{"num_hidden_layers": 10, "rope_theta": 10000.0, "init_std_qkv": 0.021}
MLP neurons of a small language model. Each row is named by its layer, matrix (up: input weights; down: output weights) and neuron, and shows model dimensions 256-383. Each number is 500 + 50 x the weight over its row's rms, rounded and kept within 0 to 999. Numbers have three digits each.
A block is one neuron, or neurons of one layer that tend to fire together. After each block is what it responds to, as a language model described it from the Wikipedia text at the highest values.

L7.up1419:445546481550548552535519522555460486524456427511595584473482592421463430510485438475554498538592584521474446511466496472525467503528491562439561549470493530537516482481470527441450506517452636551441466543537501548413465462478373506512533553477467439453507454448456529471487417452440455599565488476467443498452512484485543488510466432483481563440513487378485538505502434445487498530385
L7.down1419:549510365499490575513543410517466552480515506518511566538513511520489511459533497531490525556459532464582423508505547452488503430467492471477471483506476522463440542533507446448478517539432520521458517562509513517590593485530442491500590580530484550444468477475476502490393535555525597497608458450450533403516525524534494533424477622507486623374558497517474483517441426490548451523556
Copula after subject. Forms of "be" and similar linking verbs (was, were, became, being, to be) right after a subject, mostly in biographies, as in "he was", "and was".

L4.up122:427505418552508557447523500453485507558515464574663523573483576405451446579487379501586502511562536429444469603629493498587517501478474524490499505485539500386454542502516495394453550519522576514554406520567492515478504526500470428481455514526461436487494456463464453506474446529469496564483469493428458425443518471490417419503518419510544596466441517387514492504530458526491579601424
L4.down122:535506506472587501427584525544570544472492566552527457465449449500520474510424457532436418517492519463509457451462541538469547487466480457503487401507519488456460517546448494543541514468492481484525539536556498494480427545561335453541574512545533470492474467397478499528427527472575521505501510576518464497496559546468575449478608518470416556467480542538613505573447497599484510518490
L4.up482:543525500523455494430489506506501512497472499544550613584455510432482546563469440410500412486441567432417502537560439462616412531556416534502515514448569522413457554569501536476490561475587582523510436580491503507471508523470498499525466506486481504590439484421484581445520435433546500581509525507459505524491461405533504615497505416514541479446478479423452501500521433608377544639368
L4.down482:546467435494468587519569519611527575492491486433625527489562468529516541521553404447427498595510540457450472475507554523453546464507443556483476368487491481493518472591397509560566407485486504504546534585483547435548493423549525557544462554539481434491521492571513501517499580464479612492515505653457512425542510486513512482491500563537472617531561495389515539517380445439525476469478
L4.up871:558513385509471633473538486479572501498488514508558509493529602409512556473491430499548432515437546521471462553590401508564494539531409538485458481435472472515511467617618523449499580505563538530482529535446578530450435515434517461487464401516510463535500557499451556492462484567503476511525517523512444602572483482540499510460443459495530550517530442449538496546455448547373422520417
L4.down871:489489506503573614559553468515483572535493439466584528441494509469529511507444531412520560430503506419575559433483467480485523484460557484528581520482447543418430578452498447515494420396511529542442423599503460544563506497591495577535478515481447540415503505505522513537405384518498532495538534575462506391552538500531415489503549564510532490571488520590449446488551426399538421405512
L4.up1258:525495415490440542493504512550462530440445530558564529535406486488485530490479442508531487532501531526471460514496492518560543499437491550458493473494582493478453526483517527400462511496488462525457486556460472516444557603421465516455483431485476463546525490387454650622398419459554480506428595478500498557487448452483392522490479434552470517518463441532389542522502371540434540552458
L4.down1258:561483572475568615489552589460489466482587450490514552459537584505522514547589529535500490470547547468460503557483510475551509535508413523558471521520509570481555512586570462454492441510512535522500499618541507556415479459505510542425451503504490487482550390414444517486437456511446583436467487467554507444428466539408512506555352603446532521569610482419575406522494439453500489479502
Token after person name. Fires on the token right after a person's name, usually the verb's first piece or a comma, as in Mike finds, Ulliott later, Frederik's.

L5.up274:447579387435579367474490536511504480494451412421553503536518512533430535482517475543445559535523473593471430583527460491489539463503540398484510457497495609487485460468520394477428505518523616507557493484449464447508490491429533464491492423544552499537492483449477478529569529493532558458401382488499531506487563514544521529564450509480497516512478468451510509590584479482551473505507
L5.down274:563513554507481524379469483483526509503460537430590505414487525483528551552481521478502488481568479501518606442568507521551531506452508504531610483514507542524489539456380486553443427494476397518473445552533507567506414593515562496513497487496505486561473472434516534477548532538467423489588508580411515446493533522587517420452543474518456459485435498538487538434544544514526482493489
L5.up584:503525481490476444541580432468513493537460481546453548578501522545561533447502500483514474473480495489467438499513452464535460471490475456515422607588515569525473540453533523540437498617588616659525439497419649583557421568531545491488478539475480480443567487528545514375535530461459441485479486503489539501478532505419509500492453572504542558443429523447477507582412393584437503501497
L5.down584:470488477481550463555484539476466521510521501491567462426462535465428462439549421441419481522479498436529521552592501441510511418446525505533545423564488513571510580483601378542484480478499475500531549471474417543488596416498494471520554520401520491506471504493527513539474521532494493458495449483496432487479519493546527409454533549541520528483503487500603542518493567508503480557565
L5.up1288:442520487415529530474534437462516543463474457458533481534491471561518480507467445496454458505515523461510438566473462531497554532499464477442479562517421538518546566406475496484418474480419587632569420465407506529478304555501542539621535490529484502519487416496481407469533527614523459496535422508488553500466409594486571400588497524520478577403515514460448482518484432474384446406514
L5.down1288:533631543580523483506482563489505519525455561577587530455559489476513455483578502524439496461554536482480505468576622464460434490439521534522464364385465484466507522536560575492452481420417512517420565567588491512383642380501494495480515488432508495461572537455556560534416478532527526543452457531453562562476448535464481545500493468482494497591498491414467404526429471490546559521415
L5.up1425:507562536566480514508505478440526515453534405504476488630439551542430576438487529437446455542485572520492438560525508405579493543577483482482463556600479562503587466499523503504429454581545530566536399487421500484472435465486495505523537519537504460487573514382544472456477513460413412499545555505499525514546512477560520401513422406656444538502512547488443583469427395624472493582485
L5.down1425:618475611496552395534569468562551467514543568493511458535507541450411440469528377505477497479549460586499534431452498584527498466513535542432571521441456449445481544483562520515555512412482489561523427435389492525506465522479507450593508490537605551610457475475512481462552383526527494501499546526451544476573483512537468494488509450512501512448551517409560373525496582550612520598496
Early word-interior fragments. Second word piece inside words split into several tokens, often names or technical terms, such as as in Easily, ox in monoxide, lor in chloride.

L4.up23:443537371527482494467434434521381408477526502499531475587407527510505496511503479505572505433508525424495562606535498604457621455517521496555570550471522644464569547524486453514433478548560552563515499556439524537538475518476516510422513450496478474395569550485528482417561424393437569461492475530472491512493424597484566578509508497549445490504490487524532473579451374449462454550531
L4.down23:396510464539510433561487544553616391500506522493533430521431441571400543527506429545479517524498495492585524509489384484464518442502476492458456466519567515526484454515513512495436461449503590455531479487503429462520489528505538537492562558509555433528502514384433445579444557472513437571495492484568487592565479527424580510449475489565454487561527447470497535530502517440417564502503
L4.up250:447547412526398475474463581512503427526429483549541475515568472525544578604506478510506499546532473506566404481499447420446554452480528415534509494474593528420474452460589395571487524512538561503522528501426545469500450523439499465457566414501511461550529435498430513515496450518535476502491547444638467450521431406509463489467506510577472554454471472499498486545418448508405462534522
L4.down250:549485482466509465420599526431547561423520487558494557515468436525491470506421512391435630463488436493466497589428503564429568524541481473523447570538480456396517397603489535515476536485454501505472536445503584535461488578455490486548457477485480480480482492518607472510576489419535535479475440543523549549451407541509490620481549550475531561509502492457539434576534542482527563453492
L4.up255:536485434501502473482414411539512485439525512497612530595522485479506483575556483494548508508528474439544525590514484485434460550487548447486467637488473542421600566425462511434422515485407530524473433515499580467477514463430491533540444507407439525515483481463486517465489550570525536544495490448519502439500601521427508546570567444550498517491489525487492555480458537499396411518471
L4.down255:525523482447464546465538416517595445502396527551450519493507433573545532593538559470525530417558516472512550508447546551493554463554502500496588575443456511456504449460557526360423484467498459517504512497505508478561520557530457441557488586539535543573540485517494465524558519438467454572466626544457472476431347471583592489512547531414477477417413467504527603555471455476488530552581
L4.up842:509488473489387510482501618478574469503491501512495528467458468508574478508490434452499527455545515475536511546600476472400549383557497457399561547603559543493527529433595524442437495470460547474494564486434650495524452609409507513560551495501441579456556469552562491482489388555474535544494512516513547519541432472485490538516470464565479469508376458411433531582415488588398489542572
L4.down842:442582498594510472443397542496401510452484511487521495555526446437543543498490476529507527562484456552448553556516567476499408511494475621470441501522539432504466508488418548564514456467481561392481513517486554430472576429567535504413503503451484426486563581540463509476451456570509524484521453466469486482495511430479443408449584562453473517587525514472498496502544364373564585520493
Mid-word syllables in names. Short syllable word pieces inside longer proper names and uncommon words, such as or in Windsor, ug in Telugu, et in Carcanet.

L5.up10:555520460499462471467528548542507530552504549570591547513527544422476504464502531446606485475544539419518479486460511493552496543478445502490500558424638469423504585476539579423471586522576567512514479556476435515465466453455505442554485539471478461579487507362563625417519480472552517510530466526477431470491571467486540563460553349627539461491505480462445520513414451474492525443452
L5.down10:515540504563552539563478505502463501503457446520495507474491486513468563463495574609454508485417431431431444469491526500519430485544539567414491531510479593504470506575474527605476461543529473551496573555530627475506586460485443518531638545449534563457555533524492449372484511418387481494555479634452524489473482509549497545534512520540496609526542559405484529500528460524483530479555
L5.up263:506529510480388544458461532417451553516490438538592547593422510479439573605493504382525477558539449446446508565492480495519590500531465597500508526471525506477486495543575540476457532503451503497505530573434519563504524520478434578448497401522474543515436559415405583503396508445564470475589495486457398550528520541464533468445500419545486523518521495529470506500475493564444517541481
L5.down263:550559531461482564546507535532527524470476465546573483463443536520527446479432449468490533538573528510521550555522480491525434515557528573504507489479438489491559477492419494558602445471494536443467543546526520434484533504548512420404484590508602524468554494466491529418459453491385449461478454573444460535449462537440453496481473504479489514508537468510516528558489487560515564492536
L5.up670:473487505465478521528499531581463410581496475529438571487484487512404476540516485512549372482518463367478508528438450554573579518553503534493528541562600496459489624546503510547481578521537524540503411517476490533469526544450523488488501441416401519540485462453447550515444419443585581572537407530439554387503533493467493470422492491553516522451461496472461515554497392410464531446483
L5.down670:547545508569489615531481486480486470536489505540549522562396549433564527474449488574494481511547557438502474531527572502541517516613465517541477463438477445486511508423459493496466498512518490489483559584382478554500520398553481435444502515535487561470479417372466570475494474405504504526440496528448497511485578477439510515459494545559508488572418535545515573464522483437459574498478
L5.up1397:496488407387477462490495562530505525413491502554555492524567584390535521534506434415472556549502555435506482561517485459549524537546465504520521562569570476555444523552590443507458633529529513521422513524498461465357428514351499464471467388500515478530496426487431565507523560588506460562506455475525516473526450458535514429465504409565572576567500476507510509526478536547413466551511
L5.down1397:505471550457459463551510457435541457509466474516550497526532520525491581543473505540592448556501550440502502421472462492490472406412393501546501494532541478549501506502590464476450513484519477516598532407455520530483523538504505476515598506494468465522543496411542543461466588572572501600386496489448537558464466535489537506527551542483459501397497406560628524492406517557487513549568
Word after subject. First token after a sentence's subject, often a name, typically a verb or adverb (had, starts, publicly, eventually), plus "hold" in election tables and surname pieces.